Part of a small language model's weights: width 320.
MLP neurons of a small language model. Each row is named by its layer, matrix (up: input weights) and neuron, and shows model dimensions 160-319. Each number is 500 + 25 x the weight over its row's rms, rounded and kept within 0 to 999. Numbers have three digits each.
A block is one neuron, or neurons of one layer that tend to fire together. After each block is what it responds to, as a language model described it from the Wikipedia text at the highest values.

L3.up116:489550473491488497501464470517487503476474478511500524462475501501514529460472484487506538493498497507492479511498533552480502502477492485479487506499495509509472529549521496506537504489507531473412502532513523491503499534551460533493496483469489507486465496481544484515500544525489495519477522482439477487476512484476514495542495518483494507492537524495490514492474490507494534497525470545498520498505550496492467469520511465511504522522522551455509524498516511471526489502526483
L3.up148:495502502487476545467472478523452433532472579514509548481464497498539475447522527538500498512484482519499497455533510494513469487524519456489483501502517481467439489508476453474528504491456498481488518502536533514499469463555483493449482502471490513502486481521498488511545501505517488517489527501493486459487479523497506507546533500493517519477490551511488524526484509514492529514490485505515534502520522497532492557494520540502487516491544490518476495523503482495478481499481511
L3.up185:523499531526482517492544486541474488453492480522488502494566512546487548479484489506531520503491520506456499488443522531506466478518488481542501486552502463502507481494536503525508554488506526526488480500488477489509512500462509485520453532547501516538492482530484515557543483479483532508524495463482477522459497511481515470521480510513502509562532483493495491516459486462497528516538489464473509493502526501457516477489481537524499511501519494550461558519462453470480488538483507
L3.up223:468517451499479507546530459460498503469501520558486541476512493501507516484529510489543550495539495444503497469477517505485484480533534475510502473507490470495474456501543483461503534459469510529491470506451517494493501518515493534492518517552475559495515523534544480509478490488514493516473470471511508498511558513489483493551512550509477501518544523454472492504506471473476500500476535530495503482521535477498518488547500495498477544465509504483495474503498474466509479502516521
L3.up450:472488500503519489464508506496474524513501501477518501487493497502489480464497484514467535529471523460542470524513522475475473482490469520482486525512478524496475506518489522541490474525479489492509457534513504514554494513475506521486494518522495506523573525485544499526486528550447529513530507508486537511513502537501539519501486466489479468518501516511515492479525516489457458523490532539460542550488514448528481531488480519502478503523500480509539498561476487513506454506536527
L3.up652:499524507500454466466511516483507512490492521502511560500507508511461515508473481523531511531517504490487485494461524507481468477472480523511446535544492493509506471524538475528482534500548492469496478525510501484520500507535479506487528479552472467500501486483512482573498491452494505489461522478487476491528500534485549511510533541487512499530521507480495505544501509468514526520514547470471491585469498467517491450456516540533506509484503524549494526500497478528501484487470480
L3.up1331:475507482540485521508465501500509493492541481473461500487464508493519539471477485495522542480541500497504503490496517511506510509481484488457481508499510509484489503509466506503502502525522520479469494541477525508541451528455467524509531492432549514496522471482518533523527528498535553502469520467532542487511516497517524494481487501507487524504447483502473503505522455491498541477489480533466488520510549477491500548494507504563495532475474546513451538495528483513455485509514506
L3.up1723:522521451518465536479445513510497475466523498505495487486496551510514513444500528511535537507533503487553488466512498466512519493499476473530494544526479545500481482497536493502487475532529493521465521547489539454531496491525520501453500531490485525527488503516505484517514443485508521516506543445533453512530518488503504490480472554512499523502473479458449484512516477520509520510544522485485485490484506501522511473497539512489478541493508497524466501516465486506517497503531475
Description: Numeric separators in tables. Punctuation inside numbers and statistics, like decimal points, slashes and parentheses in tables and infoboxes (99.02, 234.6/km², 10 / (0)).

L4.up40:503505482493540528489517534526499474554473477468502475533492469472480538456484502516489494509516479513487508502488487450499453524505540497489452497495472529519457504540519504504526484523516525500444555508483538453491510512481497524525513474571452483477523496538474477519528519517465504466511477480500500532481501464509505493486500513483496524483511541502522458483491481486460473474542569481468494506491555502499507482478521493510522507544520487474475537480496523536504517508507530
L4.up527:503566523467481471496491511537497479521477545507537524529504454500483504474473526512446534454535490497561516500470534475513503502500519444495506518553492506529494512503551523487513511475464472449477457469487489471470530495524549476469514547532544494488550499521448509467483499475494481446500526522483454494487489477513465490515482505501503500454486486489508496482515497495484455501527518510487512474501530505517491452522510494490510494460486487518514523469512500530511458512485468
L4.up780:508497545501512527470519477496481542514473479488472499544452453483525500444505492471457539445495483521522519516474520454477455515534456491504448512514481485515473507495497472505517498491490521460468510529513513480433497501486558481461506446517499470500516525525497501483475496501505505490507524507485518514492496509530538522485479500496548515505479529519540484482494476484497442474524518517491495496501560520498496494500504451475525494485540491498503495500558525483484515500556443
L4.up1165:493487475483498514478509469505473507473519524522493451491481492448520494484526500467459525505515470501524480461485463495468506513497543497457503525546456510480491487511560520476519482540491518511478504534480489489516496486473534497467509554540509494500503489567443441481524489527489516502536482497502523509503466448502488475449483478481522519524528528560538520514503460520482503488497502455470525544528543506535536492486467469483526499488529527505504503494540540497536502572524530
L4.up1177:545500530496519538497513501525469496501496551502517490523510438453495516480479479502485543487505518522493502502518523470543459515532530458509489510523477484522486502524496488481529479469489498504445491521463528467473483491498516495458517493524495480468489511546453489485475480473480539480480489512500469506537477479497482518484464510490523527500511553547563454474504507466513475498517520488472500482474528473484489497495508444499521498515558506474518492503513548510526505498487509
L4.up1364:536510511470520517506525501456476509499484498508541526532496508506529519517502519495473461498489454509460508541529533529530489498548461490502499474516495469491498490462540476517514509513519458483476486464485509480502465508493520483467501468546484548476490512507517455495472548511478470434491552467461524512494450491498464506461521502500524488487500478472530464496492481497462484508490548515481543458493506534534486520493491492513543514475523519477508487485537552470544520483509474
L4.up1795:525490543499523509520500427504506491527550474546441515491542442471495511526540495512504517478480486516493511510488537472510532502516494488466492522502503478501496464496528553515536518504494485507526488527516503450504495521511482483422510502529498487510530449561497452483490474470495523492502530515500465494542529521536474486538483513507495513517521539528523552534500496460456475479503483502515503515484530443480510505494502471502493467483487532432540555534512491485458539518489499
L4.up1901:531478517488505471461512506503511488482491537512487469519526470469504523458514525449465470499478483461515505536464492488496455512523545500497528550547518543487515502484458458490488458471484502517462457459492520466508526533482502479518472505520499462500473504487475521461520465499502519505458521496515490520495477487523508489513447521512485505524455546494495476523528499444517443477537499510502504520494500462529497531534535503490512526519484501548516501522510550507507495483503511
Description: Paragraph-ending line breaks. Line-break tokens that close a Wikipedia paragraph, right after a final period or a section heading such as ==History== or ==Early life==, and occasionally the final period itself.

L3.up64:522529527483537543513496495534485499462510536548441492468486473525490505482459516501509565462510480516487517493521506487476471475463530527494495468532469506520522474518548484511502481526456537492514506506486485508423487538493538493472490493559466500493542474509466518557497468483523481545482517490453502499512508510507500482468468503458537544477532533486515436491473456474526488513463517495502523522486563454493480471489485434519472481483507500510476519531512506542509531515529498
L3.up96:489526530538487497515522459530536468496491483506527482476485469534521489501540486476467507517455495514487471527501474511535509480520481516489505505498454524508503501485519509527525493496472530484489534510487503483470548444462472508475490487483530501530493452496510483481475493505556500495487533461510484492498487510522533498491499482484489491554487503502497471484480494474505505495468518518510468518512500500521554530449511493525495527526534489522513491484489510500442496505440459
L3.up119:513485490502515484516540476522485556477531524526464534454512489517529473504547475508526461486545506479454518471497477498482514461506509515512418506522515521547486529490555467499493527508507518530558520488471488490497525497496484505472496476542447497466550481539524456503515489496510508506524497465507470487472471514480486528484512495480504475575559472523519502490477500460468487495466493483485474505465504482495507504490498487482504460468497435482509509488514495484515511460468477
L3.up226:467526454481514534491494452552467540470497493486467491418466490496500508513439534466511500485486506460466513454538518526463484505516470501511517514557527498507517521550496499517500489502495491514518460513483527476473493476512482496511515509505529491529539505519557515479491488546535502498509482469526528498460497522498462520511508482526482486563477515483509496494486511486493499470451502475518507537489494460533481479518500526541518492487468524519529493497535509576486512469541537
L3.up716:469563487482474535455517484500509492520515425493492512493480490511500479518461493475467493531526490524540477499525529539516491506520432502489495480506534508519509517504465480526515478504534485487485489505478528496513495502533494510438483499493496511550536536503466471517508439471512442524484508476535479511517497523482496502475512485540531477501497504504517555490496498493513468456547490486493518499456477530538511536483481481501477488507508516529543455498476486477469516496481471
L3.up742:442480513557514488512523495484520509490496527497449477492495445518476504512563520496493495461473483460475500499529458492505505504505491512488529496510543515552526524509463491490515498477506493500560546494424508485466490501486467522550461446483504475506533470469466490479499494486514513525505503498526490490490503559492481494493521507532456495536531503410513526511503497501495503518509489495496493517534468508477496531500518535530510497475462477459445499518511481517461539535509525
L3.up1012:508524471549493518473511515514505497454521543475532535511543536516527466495453513493504515503552488505513533481503487552444475483524540478497482497491517526477518502524472545519440536511531466493500538499521516491512519497501507445485474479491519506492537460487486492532489497485544496503483475479501500488499469537484475530475498521494479504497502486474512471471521462518488484509518512473507460545524504487518501468496520498522494519470478479491505511497469479492493503514522539
L3.up1449:485523538499489457508502473546481514492517468529515504501480483538499527469466522521530557503492538487492481494480528479494432508496539506493475505501513498497500517518504514476451507529498531484502546476485491498450508469487498506461539475534443494458510491554491474521500470509501531507505518493505458519509514510472493485491511500469514477525537538489547469501465483488499474470467520497504505529505536484492464466537468517518489506502524544525493537498511504481449503537434458
Description: List continuation connectors. Connectives and separators that begin the next item of a list or table row, such as and, or, as well, | and decimal endings in census race breakdowns.

L4.up363:497493527493528478473477460518508499441443494529504478506527481478535493476542466469522520554513509509484516450531466484474476475494493460540513523474516507484505585454476515479507483531457506507511516501491478443460534484493504479526487487517493497502539493540489453504511498510502469490506545487499510472496458502535500558491490520530509486520535527456521498498540497516484501528508485553495512484510490511490501428524494500519527548528493490473512521457465520507467496497499519
L4.up720:505475540532485496497481509497542537469504448512535499492490515517520485553507502496513509471496478456488496546535491433470470501488501462507487546517488479521542518470514485518521504508481525488521509491518524517469504507479513526513490474518510532522465474507510475482492431476510488504518531454553514464490451493466488520506517522510529492439519519510504508522517509511463501503494532565489511491486521468553507541488514535522505526456484533543470537498453528523501487526411459
L4.up903:472511480482488471513534460557503503440516532541519494479507464478513473505491498489486436472524510503498545473477440506499485537504474495472530521533495468498530535486535499466493522481521493541516523604460534493513501467501513480525496468480506480508470501484493445518511475505527513483498483476510511502504557491472497487545523561519523515536544506509461460541501520518512459536524496534478460457512542492542532497536483503467509517461487502518480484510503562503494487490461527
L4.up1028:519582488489508504468527486547484515518495494561501580503483497495511480472488510469539520494497500472499494503483505459474488495502508512486486477469528500477488515501482538470515535482554502532521469524511514485518504482485488460551482519499527528481493513545529509526527522505510484506533500516478506497527494506519489495532467525536456523545486490523515510497494523449511495499506510486499462466460517482484497514508520487494501482521524547527486483479519468498496448500497510
L4.up1226:491506494520489474487532491540505483437543496474487534521472513482459505531531543505479484486500489512485504472488472475464440470529535483522459480485508508520531522490493469511454494463465490539511515487550518502497491499523525476540503473486500525492510471523572509542499515521513495526499548496511460460522491509498447519505518527505513536512506472450495478513452480488508476510492561504489459491552492494563455503510520453535554476533525478502512503485494492513516505484484515
L4.up1579:508555483496522544491528441508518482488484489521470451500489483511474484545496527503536525480500520483514472551511495473456467490543480509491459496504484532486536503529513492523491515513522492524517505552500489461510459474495521462552441497496512517509518535493540470543533531499554515532501516487524467464519473458528526516503437510485510480512496508548527451518503456504433519517472473496504468527517490518536527504491502522511504486509508491555529502513516517480502515504518565
L4.up1615:504527527448507474476542480498521491455511467486519468463514502497496546514506513528508491505554454476488534461490495557479467487511472483519475498520487477496519465476546470513491530447490544497515495487466518475455490483513539526492472496505507496488530501477535523478496463474521485511452447500478477474481538564494463501510520520526522504512515516510518532538489501513476495531514527482466528505535512500528454490530485526549479507471503504480483510509487514503487500548545456
L4.up1652:489499468495483542505490471562506509490492485501486503520473477504475536479489472521474508453504502529488503522502515473510471494499471483532514482514514478479525454501557480521507512489481489453491494500518477533545489483513524474477488523489485494501500540493477487524518545522494495497478541524490470479511492523509495507477475539506503513527464454489464510508494457478519529511535518509490488529549475499506502536457529477571492525469510494500503493502507515476480449486494487
Description: Clause-joining coordinators. Coordinating conjunctions "and" or "or", often right after a comma, that link a second clause or phrase, e.g. "brothers, and is", "at 520bn yuan, or".

L2.up915:505493564521479527476518550483507473516477500521486529463512503546473499517539497522535498520487481513521520548469526510492495449512492497501513492516506494535489544488496508505479516554509530507477485501499504492508498480479497446486496530486505530540543490495512500459507489482485521536484529556503523479460489518482480511460505498486493467533494503498525524523495492492517440498474453534475515509531478477556535500478483517501507468467537489573491503507490551550467543509489490
Description: Clause-joining conjunctions. Conjunctions like and, but, or after a comma or long phrase, starting the next clause or list item, e.g. Pennsylvania, and attended.

L2.up512:470507484517474500501470536540466496434535480521508508513501495502515438482526507475462527515505511535460520499525535493517475535516537492464514484539511490481510512528533513457481505463506535542470500496514536546524502501505505520518503498493494481512499508508492491528527541521470528502516507510470506483529491490477490502486474532505542481485530462520464493489474490501517507513500471482527476480502518484478488546537498525525541534502540497500512558492502512538484480509529575
Description: Quantity-range connectives. Function words introducing an amount or range, strongest on up to, more than, less than, around before numbers; also to, and, or, of, over between items.

L4.up48:521494511519486498454521553498500478502516488551511503498524490496496530506479494439487503522519458490515508523471512505540486487503506489494481471457528473499492506492524452500553509497489520548476460497511509546494548540491517537556511473457424508507506502512477457452507500470515522519477488521458493472497467523462526507524499487471501487467503518456484455457500444476524509520486493481499474530506529505506517524548510513489484525545494517496512501466489479481510515507495468
L4.up680:528473480481448490478538515499500503549539506527520510479451507544521516519475484471508477502525486517525500519467505547480452502564511522489503482498501514474513460516518506536482480494547521543505521480537514539512527531528465476545469509505476485528546441482522503506506530540491480530503482475481513551495450446481471506551492536499504484503516530487517519499487497484513513529508495458488497488504456489484437485514518508498509489478527517473498481481517475563473454455464470
L4.up1048:499539507521512441496488482555521476526477483552504518524521492528497519485522482482481502513462509480456505543523482480513500547523465499469503469474480484476498487507500507507470538489520488547504486515518532503488479509497470510511511534516489459538483456506503526519495526542455451525484491499532467469483493535508503498491485504539473483481455512527496540482541441512516521514473472514550501497501461539483522486476488549522481530493519507482497497439523482484531520550485501
L4.up1135:504462411496521475536479523545477474493492481508511496503512485533509515494510527492513504504525508524434491468531515545503479501536535514488535445484500547462505510526475500454512486475499469476518492490499501543511464458493493548537485497516486521514520497493497512487517457510484488514521492471501508467491525472490494461471466502532491487500478519493514511483516510514479490493508496486500519555530502487488497526456485528507475531471497458454529478485466539553522438529516466
L4.up1427:509543467501514489474489553474486522509481442489515488528516529503456546536497509458521494502502530494487498490502495480443495495521491562491520499493479523480514522516508531510466454517485496480527513515496508514466536491462543505488496520510512524574442494500531497551490498480497535503536486518490494528495492549467507504503496501496467507487524515526513486501532492513511559497489512476482499495501518540462512494527489506570504521496468535460537534481464525501507484513450533
L4.up1605:518470482510442544519508514512516496480489428507535496502496479498439463465488526520499454496530504485482511488447510500539488478514450524540498489490493493509515500543469460514492521494509537506475478532458484453513458459479499493489481523523517491537500474528506520472503479513503533545507546545532475507497481532453532493476473463521480481522542494511514557487511481484485514519518496514542518504528509510492521511519501463539471512490517496480503486516489450530512486474479502
L4.up1620:474509493502509503504489500530450519511461438510510518527507468504459485462534504491495452503529510478479458513506499466478490479528479454475538544515509490530525552467508538504495506497460485532510499520490468532462533463505492509500451501545535502497492525501509482465513501520482527500534532545503481449554493504511521480468510546507483517539497481522476509553484468522524528506507494535499474494480473475527529496506518534466496537529507541522513535454529445498492464490432505
L4.up1687:501503485459500476471492505523485496487508477489487476519474501543499488478481553550464468487524546504477526494475511514556448488510522516492515502451443470485546527492479505503464486483543548519474501536490521503462526438456508476471516461506523501505494478513461507502528534499488491487507468475511485518482506541546501486543464489510488523504506498504516524497540455532529480519499474512521496480561489485483490518540493466548494526513513551467530528507468504506512508524471480
Description: Mid-phrase function words. Prepositions and conjunctions in the middle of a phrase, chiefly by and and, plus to and of, e.g. by-election, industrial and commercial, According to.

L4.up239:474540516511532501485498473483514480465464481472505461430506507501461494547544537497469532469526484480498524490560511466493522511522483477527497543469512516490467503511514493482459522458542559470505544498498536479497516514516502529499534487490506500493482497510516478476484495505502520485536518485500525493525459488509489431521503507506490467491518547449507485498516516471507464516500534455453465530509536529445498509536480511483495501487458507492523522501515504458471468530569454
L4.up581:488469495502468508499520505493493474519474505509513498451504516494479469460429498483505479492508451490458490505472508520515472534538465524520491511551482466461504511459485493486472490558528485493457494519519493495524462541480477488519485479502486525540535504511561476509495490511525510508501503493482526475524519493495475534507499523483489531485496513507520518475475501498506514498554508486508483537485491435493506513505509512509509545447533499498502543470482506551513505488467521
L4.up902:539522488492490508521511483478488512536528536531519497518495486489496528491509525482501485516524510512478488485506489527454470487509527458520496472485465503540493473488520501493514505523491493518469466477534517534484511520500481523493492491493477528489497497443568472528487508483507489558476477490473494449477529466528564521519525515496511510524477504491469474543496498513492481495497502510443436538541557432487517513481525540478554495484512480502477537544490511508476481522549497
L4.up1155:478513498516494506500529494513468513461477514474526507514509483446464557527463470488537470464515473514507549498495488489483532557535445484485445499498540509459499530520523470452515541514491489472456455526464506519442500478509485514520490455537463461519508521517489520512499538459460515512481506508491522507470520496499484508529497480498513501501481502512490508492514519508462490479480531491462531476533521486477477484486490526559451512476480541507521503482537465517499484464501473
L4.up1186:575509531510470579476537547465453493488487519504478508444500462503479520484518486496495515465494506527521506478531453498476487519519461474483459457520534491520491494508481497496496537470534509486451485471482498471482463518481491528529512455531536511465516504504489499522457503481503515488524476483501475483510483526500510497488498493516521516513504481459498513508526509536519467519456493547506518536489534474557482489480465489509498518466506514517527488513520484488541487499519471
L4.up1365:522512571480503493472560538477481492433471497502482535478492484492503488535474494503481488464493501505517549492525507509530472546483479498535475500501487478497497536488536473511486529504517467477465449503496500502516513522513513536508493492526508515453493469494550511494501508491503490523478504494490499468504470518482470504505501485477505520499481543484449487493497494505518460489530515496529524514513490475475519466453539499512491505500508457496469493537486510476516557469500515
L4.up1506:517500518525440548485500478526456496495471502510520501489508451507516492478515488522504481456477510512507473505507468554513499486506506541459475468464561482447495515502530497520519484486493526522434503511473527490515467537503530470488531475506498513470509493485504456498505456482478530490459526471478480484495503556448514525479489498495516487526527458489529542492492545533482481500467509475482514505483510490548452487499489508503491518531448484469468519457501524490511509488469472
L4.up1764:516496486532531485516460434510495487480515473501491454480440498503466490473476510454533490491556489501488483501454521506502486508541476506516526528543488499511503544430491500519465463485458491527509502496488492524503487512518510487500511493476474533513549521490517453519497502541481496503496499483471489501487505513468493480516505505492435550524500467498511515497505488513541517487513509549498492510517514482465502479494496525499493481532490490484502499464509484504537502515501467
Description: Token after a number. Tokens right after a numeral or number word, such as decimal points, hyphens in 20-yard or three-time, and table pipes or line breaks.

L2.up312:522463493508461477497481499485440474459534507519488506483496515503488495528509538513514501478503512479505477485485546515460515472455508498543517507532502473500481461542487501490527516494501544526478510478500502504511491514494478520490494486531501510494480561501468488493491490494505456511491473477505453516454544546458493503504494491504491500547459523492495463501501508473464497471497544526471477517504531510474564532424510496529477507466535496527475495514528491516515473523498454
Description: Numeric data separators. Punctuation and signs inside or next to numbers in tables, infoboxes and census or stats text, such as the decimal point in "85.36", "Density:", "+21".

L3.up533:498488459511539500469520527487471488520548532519472530462516488534523450491506547494484496494495510496503559470474478488538511506500480462473517547517494521480444479481458533509497491485480483518484512500510517519526492483512508495506518505500438484520492486490472489515517472537510488471501475483517529497528478481520525493455481515514480497501516496502535496518467516515498543554526523474498506516519484461508511485489545537502524480524521507472436548534502508527483492516452491
L3.up609:485520499539498506477515523481513501541522526476506526477526516513478527487493506521485488487508491496472470522477487497503473399451478526513510546557477489537500482526497479522485530473532543532541541501516537488493525513492528485525503530494482477471461507488541532522544481447524504496541527466545512492490519578507507478477482520470507476533519487507507462480501477508499476518506531562476517523497513493477499517481480484506546485528516548475499467493481498505487517497517470
L3.up963:503522515500458527500507492519474453500533462481478498471517501543495487498501515496520475498532542477471482481507526521446439482498538417489514514527494518522515512485494485520495487570507520522482477498494521526496513480499460458473490489502518553550479543519508463495525532497496526468486443532527501477494505481488469506496510528512540499474544459524509498508545494500500513465513494471509516515519506531463540497517511500528499479527480491510496497443529522514473482469524520
L3.up1083:501504545527469476470466485515523497500525460539546483488535458489457532512493493494479503488509511495481501464550481448515524500511478482512469533478498519479506511481483465495533517463491499487488510528517504506518509509537478497498469476528496519498512483493504478507496476461469494521539464500509512463520435533475470517518477490518496482481482470506530510545544481583549488535537479494522497526464465535511442554547500550547504496504541523476505486537525496534476510493487486
L3.up1196:478467513519508514479506502538515516515527464536490492552487498516492512479495487481508530502492530483496477456510513516496481508489517498483458504569463553558483470487447490506530536524488533491503433489529511549500486526514467482511529514526523573537507478457485488530474521498451482515475498507494509465497476503477468481519491510458485514509477488509519468514510459516455504450517522487473509510496505523451517527525511469526508497563498531517495514496544498472484481519505497
L3.up1804:479510510483449563505498506509508505448548495499513502507479466546504463478483512475510510482494502513482529480549509484536500487488529536505509488491549530486481497542461487522447501493487580508483518508550498534470517527521526487536478545493501519546549484484531457553486499485522500502453524471500502491495497498490532513470437555464475502499488450512506533527535508506507524537517541491511501494535478521515560476501507494517515496508498530505492502519522462512495473480461478
L3.up1818:478526508518488500467483488523555497496527474478479525498522489535472502564515481532539530475491505520448511522506464478486532469471465465543473514501481469556479489504505515521477481469465506545521513526480516506503526535514527517568488478487521487481501504505531482465461517511505539505514470483488503471465507514477518523490496495465524481507488515461463509441481530506485511524510497510503484487482509448527527484497535489512509484449495516492493468505492504455491478521517521
L3.up1844:491511491463511483436501531471467491505508504498520510536543495513514498482480483550496507521491489515494500480463486493523473539536505547524500542528498463469533506500523499496480454499448460500519506473489504486514511469542512493479537498534509561530508510499496486512491490510484451509506487492463540526499483541519523501504501485491509462514508499543509506512529466516455467506474495479462544548522523469487474486524559490538519489531548466521523524468482473486507477520460504
Description: Coordinating "and" in pairs. Mostly "and" joining two parallel adjectives or nouns (political and security, melodic and emotive), less often "to"/"not" after would, able, unable.

L3.up153:499496516517482473454492486498526495515526471507498474496517508494478480466508480541470509507512475501495498518503514488472504470510486472477490464496523502531516546484546510538513500496493504495473499494438517458479510473531458495516502468521487484490486533495520454513469477486543474478509556522468473513465517477459535491529543533510514510512517475499466454522493470474522475520487553548494512485512525458512461532496469482533503496494551517493504463458490478463472521476493523
L3.up312:548483526464460515521523509510465458544536466480523478447506457515541536482534497491530508497536489509468498528522482457478493516537515499533540541518479513491473476507543435465502511519482512487497521511484502461521465502456522510476491492540525482521478526540508521504501471490494505472499504483499521476458471490507502546506503532467520496493508550490487483474486473468473502500489534498513543502517503469480513499518534497516486538475499489425460478497501517495516508465512503
L3.up828:469492494582520464505425484484517507494503497492522492499471526483468491491481474514493485522532527526491488503515497470516507508501495510485493487492523525522509524558493545494514503521497515528467485468501478430469502513478511513497486518546509503515517500540454528475483446500521519489489507509521509499489500489509547510489529564470467490509440528458487487455545516522494465510465478527486493501502516512507541485502509498550459509514516470516447474496484515488529505520528506
L3.up862:519504552464512526491483479483509502502513465492505461529473458544492543506497496501444475532527475472469538501563505478456537512532480446504442470467498490518540481481488472504450536493533524500478538505472489536484470499521468527531468471503518525495479534479479514491492469502553519508496518559511491515518513486480490499489499492500541563528534509506506490497531515514495457447515508477560495454486492506488482538484473494538468508453536498517493478493524501472487504497499485
L3.up1294:498493486477529560525525440506492456515539527473497509453518474563465486495506500464512451436480509502490535517531554506497502531504523505468480483509501478480480526477555482486499544485538527481469497521530491491472524535489504452459508478530514514501553520526467504529455500507550513490512474499534500558453521498509506497484495506525510464535492515506470497468509517479491500501475517494469498478474505496503514497484471541513481499501496490515484458489516489529481499461492473
L3.up1572:508475494511470532517492474530496493484487463462524472564501454534511509476504507492490546481505474491474497466494498475490510540474538504532530462532430487504460509481532530465487490493498526519484527485557519466469505543516519518456512492523470503488504466493476492492480511504466529488513480491533506473450521504506481491486473510497495492477529559516502475429473480508525530493469503503475543503507549518539459522476509475532486508501534513518455509531525560504520510482446511
L3.up1688:538538519498520487502506468538484502477507491502517462474492469491528516484486525506474560484502505524505489528527510472485450500455523515507461464526467454539477514517550512497509497514518509469498535511444523517469469503500519493488549492534460451507489527488480517500514499509493528445506484495493453487466520479485483474446461527460484525499511546491558477451524469508494510482497535503467515524491566565528489504487500468516490510505519507490499506468521530503454514510504534
L3.up1817:506522476458470484493505480509500500498497541521515514484520484544484528493476492455478507508495513507503520491520504462515476491493511460483545527463481478499447506518539509509466496501491442494498535525490549475490461467511502506520496499482508505482500497496496503489545483490471538519524550529526509527473445482507534513555528526502507499513509539479500501480563511475492455491522484526490488506477503472525522480512475526500551508502458490507495500497502507517510497499480457
Description: Paragraph-ending line break. The first newline right after a paragraph's closing period in Wikipedia prose, before a blank line, a new paragraph, or a ==Section== heading.